{"n_layer": 23, "d_model": 160, "d_mlp": 960, "positions": "learned", "qk_norm": false, "attn_scale": 0.125, "parallel_block": false, "init": "normal", "init_std_up": 0.0421, "init_std_down": 0.00254, "optimizer": "muon_variant", "warmup_steps": 200, "decay_shape": "pow", "doc_mask": false, "dataset": "wikipedia_en"}
MLP neurons of a small language model. Each row is named by its layer, matrix (up: input weights) and neuron, and shows model dimensions 0-159. Each number is 500 + 50 x the weight over its row's rms, rounded and kept within 0 to 999. Numbers have three digits each.
A block is one neuron, or neurons of one layer that tend to fire together. Before each block is what it responds to, as a language model described it from the Wikipedia text at the highest values.

Responds to: Temporal prepositions and connectives
L20.up30:580507544454569461495494583489500613459532476469582513597518439495434557511464528491399540471497432422519458550461551467455526446541514415552436537485468441537501463498534488512524592511563519406553485452463511524504623505562536512436427507434558486600432433463494514485540440483499532494515579538547541495515576501405580522560599463571377485454480504472521457516505424445494483437504495445536522540446500458419504523575545406579532564502457442495473541481569480563541462530573408
L20.up218:550526621648542551527493466494492482405483513512485501483580445477415478568475482521467475479565492521500505553488405466458484505592537417579518506539506448570538595519472446418495414559453467508408524501520542549472548536515472446517497470544543513526473437440403500572469522469498453617456491534511509419438504459449615577512549509532530476465455554484518555449543449416478531512476416452509570365496487538451491548461466475549487501540474455392433503506610504465541439557523431
L20.up659:578462495547551512509472548545472459454535506526506499414521476518529441487475568518519568494566425525529482478495467491472517460467637553508547571514506384542499484473572535526505483585552471449410525543582477530512619551534502497445431442485570451454565449453449470475447454541500498485413475585667419488500513438574525514510456500534540548419502483405498500504449447499453399518436538414496639543511562534527569464508451522550395495488502520529497473443534448492545537541566404
L20.up845:451487463467514477549437556514510496550466520593525574599442476530501540511463541455506424569461451508496517534550523518494579591531409508453467491574542456472501458446468552604548491448454590470373527457510478488494515406528448496539408559448473546478509562450430465486476508503539537567470549464487592463562555445486430492505502478539477435554405459473570481455554503497463498518427606519597445508406544541435547585572452459475530473597456468490517520471547503503432484565504342

Responds to: Infobox field-name fragments
L3.up404:474508515587504534469496552507527481509582477544478530518458521450472548474442514463556502572514578437423506502491482520414531481580476517433492577528428448441561525491524571439607514629523541466456398455557522489562444425528463582500531393466484494445510395495442513529388523510490492499496507438531531452475448509478533502551435458605535491402544434515544564489491471443491496487440566586487475591470619621415532536520530480537520480481572546450468407519527437401525511459519482
L3.up870:493490524596415510372466548468577536538473601460551509497547506495420581406469567526541611532466568488516481518498478481478479489468482475491449510630486539451503560479508492457534451523530550500454458639553508522604545607532513588468513440508486499446537409550419452426516446483617438411479556549406467487468478412530550527508495496524541515462443494435493515474372531472485500488512515603524552568470517526471472429459454512449540475532517483426513479528446393517493511497464510

Responds to: Sentence-opening adverbial ends
L16.up204:476535377561488465486475508522376521561540504531507491487381512467491465386530495483467564386498430504525515461437418470475519458513486544528517502454547475498548458452554607461473491501446510517480528446451464454542546463575437468450473414446531532536550552536482408433485508528547580450476487538475500500428576449517573590534478515633546458571538554446587528479536522506528425450531556464478497633506410545492553428611524427447529509507586444514540558523527443565496505518492490
L16.up381:510489510455553491490497564455446589435525595448508545552522524502420547493393567522535532511491468558498565508523460448554467514557488504526496487507518484361441511431559550445507516526492568471507544407566569539502496482435552606431552528472566420514404428475537419477522552513451581540472509575401570498437555436514562547449519515440493422510434411516550555520486474436549443471430442473490547464497416552474495524526464573555423628470512409523459483486490485483551470566443556
L16.up457:554429433513625421485524514504481472489386471451573491467523431493526474450520565481486365417499441527523520413565495462495448528495539509526438623527524536528476584472548530458584489533481611504474514429456518541581560385509543547526520452518510500447489503485462450485437482421538448460463571469599518376504559482509574552540494467466555420483466505493456438545519483512624535499530525482584491425464499471459440487469508540554466584492546421527564565536564493494512436476573465
L16.up524:503500539516465413499525483443470507487550437483557535436468390501532586453470511418486537479543499483488451578471422497513444516499513359484471426452537451411550552533555531489558477438498554515475579447609468460532513465481400461565464478480534523538529561489461520421467637543444465514525537472559606470484554468633561411474510493587483540483571533505532475529509526464493451429597515510609548464503504563502527494473558516554474441479458428477548516527436561485386572462479438
L16.up613:446601520509539520585491406517465432536454517577419451468458490521542537418540598529448577498416570364492476525528513545451473590535542514519435503493562434525473455437473505551547548527516530575450513546585514427523488420503448514472505510465470411506478435431447512552519520380472510590489546490494518533378609525461448580529574525497506466586434467483528482602486518500481424605465567453508512543429513467554467474486511467540476507508534458506444429510533469515531491498608435
L16.up644:515464519548535486524394568475604492478488438527488503507434448528505512492533553520498400506536446384560458479528487411560432470537521509563465509461585531474457442531586517470487513545571549536424468539511456549472527460504497492481487441518491491616580432401412510462455503444483498516418586469684505514419580454532566493589482469478449431512495473457529489472517522546515451453501587478583453535500567570508559516521500486475456449444484418513541457529599519456510545476598408
L16.up864:538514454668613535415511523565534439373522510465558452559511418559484463389508531388481565592510527413488521464496500483488445528519566484614486527511570476507454498500549479454548540522442477473404526527554361562579511486456517482425529519524469565561461473505489431518465515501490450555476510412481482542546567496484517518460497488511448508551490521568499499441481555512542622455550523470620478540556496506454492545443407462509433458496476541555507490480493452432461506533480414
L16.up888:436484512475490546549481561483616494489463465515426481526505432593493572450413512473391494505529487502493512511472513503495396446531554400454510475443536449532561423456527455490539580460505472537532439464602519574467495479508538468454441422464507517677461574420404499493564551496513540542482588460499500496487497405519522538494533495475524375605518568520533504509549535524588524467454441467439414458433464547551467544479462518528501477595480494430541431428539570515491552583484469

Responds to: Word-completion fragments
L3.up109:538518558471424505534467459489486470519542597474534477436572421436450417513559502475504566430520379525606544405557524486473525551506537353448496556523518513429470517496499537468523523418532469461595489510535506499507482482486526427492527468535544510476447517477491548498499479429473545511496558403458558546436479444347526470541481504425436486528563468533582552573519503503462546453429489544559494499515557456492442508530452463574517648501512571485532412451624496406482567507529450
L3.up940:481510563556477451477500473482387543506436597491521516468525529514470494505410481502485620453497421426457518462518556428531538479531417406474500516495556529488526533485441455507419424498509410574513417446496480520441525555523462450632477429483476449497481502514550555462568571422534502531509541392471529535348475450499480562521515597477522529598524504472518512599568435534558495483528469481527476596579602530540506541461572437555513535483532507502459449425542412468461515490539420

Responds to: Line breaks ending structured rows
L3.up101:475531573403499505605527483546510593498507470460524385469485603458545553421418465469432460519536540393470442488520421571503477500492545493538586521484457500466642514483446512566566512535505367449488473483585502466474483554459472561470471493478532483560631534516438420434476577442495496522490481506458503557499523573554547549550360553560512483514495537486500484530494458438452492507579423529602503482482420440461469491474487536552503565552476441496576504529482540448485556584532501
L3.up634:517508453523465495526449434527520586517475444509471456503596534449465600420455492532570563564590521530546464534548453518533658470541487509473606514518493475453597472492486430527546561539516579544526446415454502571448437635491533503445536519453552465508531491534504407455518496541423429518516503569492538518580470481574499480446396446497583480416450470514554482452499499512400491506535422448549525522411462435482508523450495585492474497575442452490527492496482537341468493508488505

Responds to: Row-end delimiters
L16.up105:500516444532541476503522479496524632518479578538442484448528478484476476451440520386543453501528453501457516513432509460504465459450440464518513489484413562536476501485476460452410524501439543461519473468441543532489473605509462526505547602360516602428492470469506524543567541529446528543456501548458493401481500476487576555440447419517509407472520494383455510570476546511558498449485538526395470576565637495481474494501554459517492501538542519578494520638533474492530545476664515
L16.up129:423501431470415446486594406538518457522384477425580451562481503522461533492500536456518574475480514614519488466556364473474460558486530472539481438398501574469600531555557484468483469491462526545613377518536528493540523532504457455447521485451392553500478469487524534599521537497436546617472547569598528518579518454554440509512547489560498526468430506385502548526530462530568485524506532485432492505554466496576483538568457466464483484471516558500413530499502479426520545491583508
L16.up222:426540499440591511522597488464435503475490513503449408523452484480539586489488414575520529520471457547475604520347522541423580507485502505463533492534440496513492445534462508516488450560443569433462518563543537593559462496427511494481473418429465587552478513399596510452487503510612563562454487506580413517533513436546512541497505427558591487542571369490465548442546483520517488471473445501450478514454525510475448521493457476451661538576503497458550513458550500513520544449514483
L16.up451:517597470491579491518449479534508541574430516440516569509525458492576477475490528487481473549585480483581488460480494525454433443518547559513510589492578542455590472466509432506475531500571383398538525442493473511438512385395440477434450516529520428614443427468500556485497575535580482412474470431494518564481465452501532463523538580437504463509569466571478597446540486498562515533553408499502519466392459535516437550449601517585486489496516505505513468563398607531510479453504497
L16.up574:370499505411545529483609462498659614468415460522535457489552542528416447483473574515511450459542474599459464561469506507518489533424443488589483529466514511563494445502464472501544529464470447412547551494467471587564452553494444479399496462469453443502476461489518552443547459564515544541533529518535589491439488421434567428452471461443601493578479580468485513478458571467484465549480461516498505443419460514432448526498522501485505457568475501637559492472471532427552525501579495
L16.up702:467474566432515573582542488528506530584466523437488350378439578545468638441441455549502455496629517593461505440612487559492476505454507493447528426449491502470482550481477449521512491558513526521485534487555532505397450440485427476508452472465486498466566609512561484459464474475562519468452573445522512463567443528586453415523523503543494468439467524510448582464493433533551540606505514463491525423513538485536510520380478472507498602519471572549538496535531466462491522571472528
L16.up759:517545475411625538477430448513576616550461521408414444429487524496472434597407604478492508498561493477546518544449457569498482474564442474474509517515452544509553576579557506465574474428523510490518497506526498493384415463525440570464555502422526537463462523508464512540549468509380504585490536517470540451530438500535579498497434534496520452481463538484530463508532475439567432493433491474461400542553468419553553484479503482492528604575563589527443467560438550466552461586475509
L16.up774:396441459395558466518451550442517509536506515495488494519604484472492469482576490471503542556539477605532466480516556552409535416536475383489467405492473482545508548510597524570469576528591470408536439441536472469476462473480548419436501535432423561514519503452507443473563455563521579519495573508552539528464491463476479586532476527542476486466384503451571491459508499564385441581523555449512481473443583416582542551516521545483472562609464461549491457478490566457446558534482462

Responds to: Split-off w/W word starts
L20.up12:434482435599457509558529452393360563576394539441463504499540459497422523534610426529546474543465510583536483538427438567541533514523497473443458572450543532502507512425550540373558562595540458507511499439522526429505533543510485487527476485500410502489552561503499499579507477449470529544477482494514410614517458464463498564493520479556518394537489522382544443505497502534506526509531603483460568479487520528519538495472529552565523487556519467491470505435512544467394415571578432
L20.up292:555508412562458475423536504507489601551501451397571511536429363495487531436566520465465491475539474577523527495543420540515498536556458530479453570480526528497524553502534478501450466494467455488524557588523466489500449462547420472507598518417544478472464486497493317479525634457488479466481518505498467507588493455496452523561504519494609570506501493446534501473385491606416475472569544420451479523468536467480540447444596595441475439461542576478520515482557523580508474543473442
L20.up638:587440467675514492543504590420492454565469509395544443520509511579542423484544492589519485428521467587486444584407551423504599462543460504481481522477514451479521503554465540499498423470473422513538505505428474465580493543502515553546507584498463443500572456527568411470466477406444482542350455463454556505518515479492490500612540568506489487500548487540566540525471500482510517593439453403457583567464459576479495504446484447529481467535449470503508444537532520573483513444479533
L20.up910:524455559463479544575570515470498521519439479494517479413497595381515549537536604459518561544476552562523416500506542481541576409615471604417460466515483584397495456382464447403521549552445446513481509521505502457488432604498398499476535430445441455488495498497502408542501518454561539486510526520516485447599538462484443383487455515500419513600485522491480493550503478559513460560530507452496476564509474502510596460490573477529494508572476547532545530520524438384454491481539451

Responds to: Mid-word subword pieces
L16.up3:560466485573541517480610500424457441500490452417488422460461507476591455500505487401475583534536462561514530543549443471477605444532552648428454571522464515451495531588505480526547524472470480507527522497512530545435387577521455492462478575562548458544481458465501460538500507426598521480583532528500439523510439552521472398558535412602500560481507423453499486424486412483470483501459532478609463400464487537466476533490520518440556461431545556485578543468459517452439416530482476
L16.up150:501565530515449490527623501510481545548542472446600524501512543434492584525546517353438531492477478541478610569460515449542540514440500430576508506543455437464569630472600497556564477506496424460505515410515525462557555499516508537442486410476498527551516445412471423558543481464475501494492333535545482477453593453444573543425489370434526522468473456466508528514463523519457558568492446519562532543574507522472460469486501511501514456436501584493536496557486527443510517546502414
L16.up293:512538426513510502529567470515613490508500488542565512517430542444493467444534572565480534461410503493523451461500503485514513498467448524446539434494407487454600504498458384452521488396508466443472488538600539528505497566504505463530533484512535489512529459472437461433446518486412529487473461441488535481640430527529453513504540512474513396489523442474518607462533527555497506600567415497489531574478488593516437465448440413486533561639484534551542376386572544500545597482495540
L16.up396:540553481507397547476525423451496554537553420475439644524445572501523448438463535440374473503552478394429526555587516503477551545458567523472525446489525465434520540498450614492522508548438503508394399525500501486510592553495451600542506470404512525515518435482458405455533464496475520448493500484577529513488582497434502465497541401587544567468504492503534489510520457594445531485558513515532555467525500530543427568502574498566503433561428530451573455475518510480431558440540475
L16.up653:558563472482526599454536514401510511520445416496520485453581440524419437545599503378523502516512455524483568444488496476445483509509630485467520461475547549518484578460527473560474454594552550568548530428503530504457499498507506519521446378459492496519448425530477401474497560527471499611475473498575485501541473550501502480557459451550585544443409487582539548536424588448484457470421486519596545531440509544519467473564470503497500465599571426475574364545458502451469518494519517
L16.up699:435544499509482387460561460465444453508547420407528547620446449545435471510438542469596546475483507500533525464590483494533549469535474460526532476521474510560555500469477465423467485525462443528507517444607435438469432529534454479541514496461555499526445481534436492500458483437409585474387456565439494567554518409508478483483519402572629597488509521413569489458544578479418495562480540554582498569546458525515510507569461485491480422467528521411540431546590509475453534444487525
L16.up854:490529535461586578497444447513416500432579470427527541514456535502571528512501479478505516543589499458504522579508458537583511525425473536468477389528490428474454452438503470494546557527561451533523528457586451510485429504561554470537467480493534598344410495461444389540512425451569529452510511460533491482493550525488416493443489532513519540486473420494606572438450478561511546594342486574547451577436503569518498544524461497502550456598507551516548455472557556485531509495552518
L16.up938:562556466594572513487442447509553535517419533469440549474512511427483452516368565462524547500514445490530505482578467487502513524514453541513533448484471477364517523471525400418543516597519602499396449422582520554486523565426478516459557436527518493367440431532465450528548530504440533459519447538538515513504429447503459575493595489517570573435477527512526564576525451479523570539476467543425461527488575482470441524587491485537553486544553532480517460552547425473465454436498619

Responds to: Second piece of split words
L16.up57:467625575550568455490481482465475472518538496475529540487451545470515362559485534512583508531504492530495538497457537506504537470537412533443447544499551504517477516484372535505451430428528469562463517507463564487417491473439459574519603492462450535470574415538575456488412458496608517544437499525499546524512535485582517510430544538473493533427467445466450498465572509605488492496509549522476512545463412472529616460442533488604490512396436532417526508586582509392437451459573466
L16.up109:520530534470474354502463508532429479508472598500552552546503535498476515461452479470530548562506354629577438507447590393463480519424412442482519536516489597457538528443498450468467534501497486557513449468517529428459577416538403504518472473509543551486435543523492525616478461563535564463458475485445450569598474563507563500549466464449487492498574387481525512477517461466509534576521461582497548487455527487534440511534508443459517444575522398492471541441550484499457454605517555
L16.up158:467514407563574481468418490459524568557472539416531575577566509509547575544539447482537413605537497544479444506547479467469537555591471529544438497481534530529515430496503460561364525492503547511544542511566477460458498429483455472539461455517464545594447487430422456430459539503496568518519563469430477510470475453527550499510472493498470501561481430641488527539492506516516462453562646446498457573414549511518525492581531462494449481447476506392486453393576476587413483530552483
L16.up167:454479481514526443493534545632544520536481479444531579487429485418466447408508499466421494623511475522433588486536461507520523509590511516506490404609572431483494453577605454520445551519459529454416528513475446490440556463541513483543523440455431507563550552464438452542515489454566572461402423429482488543557475523477472574450476563531499492455526501432591456517536531520494554458444526485523537527442432539584408539548464566456551569516480420489500527494536452456607534520553415
L16.up707:384473546434485435541530508539513443469453508400464467522550507536427558606544541482521478567522479522567446449561517541388472469481465477563421547526533450471556446532560456509613490547438488420516546522469550533451510511457452570476521508493417482549542484460351501482437543451539554528475567422507534517518540485590407405576484539524481501566488497577436607443522571503456483510422529460477538511510456514584449442462498471514553546586516399580530525483492494452443571509557509
L16.up822:506417463490593445489492473484513538509542471468533514452535436534601552539438543576500540470474554542463572553505550570506460460433434450498483513587500491505473432491434505464421567539495449411488509574442516531441586501488442527466520564451558658580490448520488494527456481425566582509510397455400485544474463463514490540549556484521516488471488449512445602502567467539485598460481464455581458486599538632523472486540575521409501436474420458490508466521495466425507460575567465
L16.up886:527548502526513412472503557567511460472479536588462535527485527483531463489475593466489480561637484502498425484456491464500563628622435448505424545595515514490533322499474435482495479518536453448447534412497467465463544529474452531435480507442407478478508443497496471497527532419448567468491523423452473467490448466604597496497504521491506432535543475582517570533518526521511499572499497562510521535487385486575498473525541460524471628513546375521489433505503538499437469463571422
L16.up928:554532512567514500471516551537530518607523456603506451392487580455461472554459477531478474460520519459498488471489528462461497463472513540506432539540528494492493455427508560510507434518479472454419427387495487524503430428444474577448566423504473590435520486455403516528524434474513476486616540494465469512445500517569492525559404488493484504578505567556531540556462439522469532384516524455459501524609496472450495507526410555671578466492489400551524451464506461533527470556585371

Responds to: Comma after dates
L3.up639:556494520636524468480522494496494507511468495494519512469514447520450422543465482526444461479590560542480512487641493579499472549485544510407547449449516432475537427459485548471543516533498538584417585446432494573544589544477519455426420552559495535464507459526416484469524519400425522554469499549539540557479582480587514535600541538567424538456482437475512547538499451424510434497589486505543421557488473462507443542475516468506401509531509568430427582418446455467449530490581408
L3.up896:511535481504565521432479515492524402484453479480458564427438447514553527489605446495463528446516554550479589600565495487465478460418541516489496506478456404586584475514455518594562470426535540461348485563476521614493603452495558553468454513528456536540412455523455547408452510461454493513432551470572526533532564503554480514470489552543501454472517575440548523594497487496512472504526512492543512459519576514486497412488479493501553544563516452444512653448363498509540546434499471

Responds to: Section heading boundaries
L20.up156:482448482421538529526518519595511437567504445530488518494560504461455454551474585359458472577588561513556473508440483502511549546600469549534489520426474546448574501444510521506625514548463495578466549433595443501409504485474398519463471550499507483495520531453421430556532573459543514522522459449512476472515461481455628432453439519450587470479480535518477490440453526464466423504512525416540538558489450515487510466465525420571412443510488509479568513411513441513536591564474629
L20.up196:455445455498459391508567478502471553492469493407470600523529503479459510406517478469451437482487543527476587508498545512407530531513513461556470449501595528480599585498587462469536495549441467502480528551536469519458515491412501551437435495452487458455571441375481545466577519426397419492559541490467637493525456576545532452584555489611549553545515394527453512504519477497460559543519415433581503471435577439565541525570513559532472515530498529472467467525496547507460540476409490
L20.up578:526524530555599471423567523507566510465496458561480483528518463464555494411453446478503480479623589531600538431546430467418504431544508435475544443494507505457574478553448534455377522476523501407476442587462545489487495459508580536390493600550514570498478435397517497549451424516639482451527529540488524561498529499553479432487603432493572500502492443489473544497430550611513462504411515420457456510526471465556497433540551448460554517521434495452484525531544464500481526495434523
L20.up855:460545461498527486493532461458440479626461464513480540472475601426444562538513516542556520554540445424522545473565486479468567558463477511573443455520454387496461488516480544552516578492488563488581446524601560466430428431484568458454486533500477475535486496485496515432481448557432544645365485437465449551513495545448560457461541516536615436440465447514494531539504493553541574577482557460457517495576479419556458495466548404437492529566543472530502392519443474593548515472498492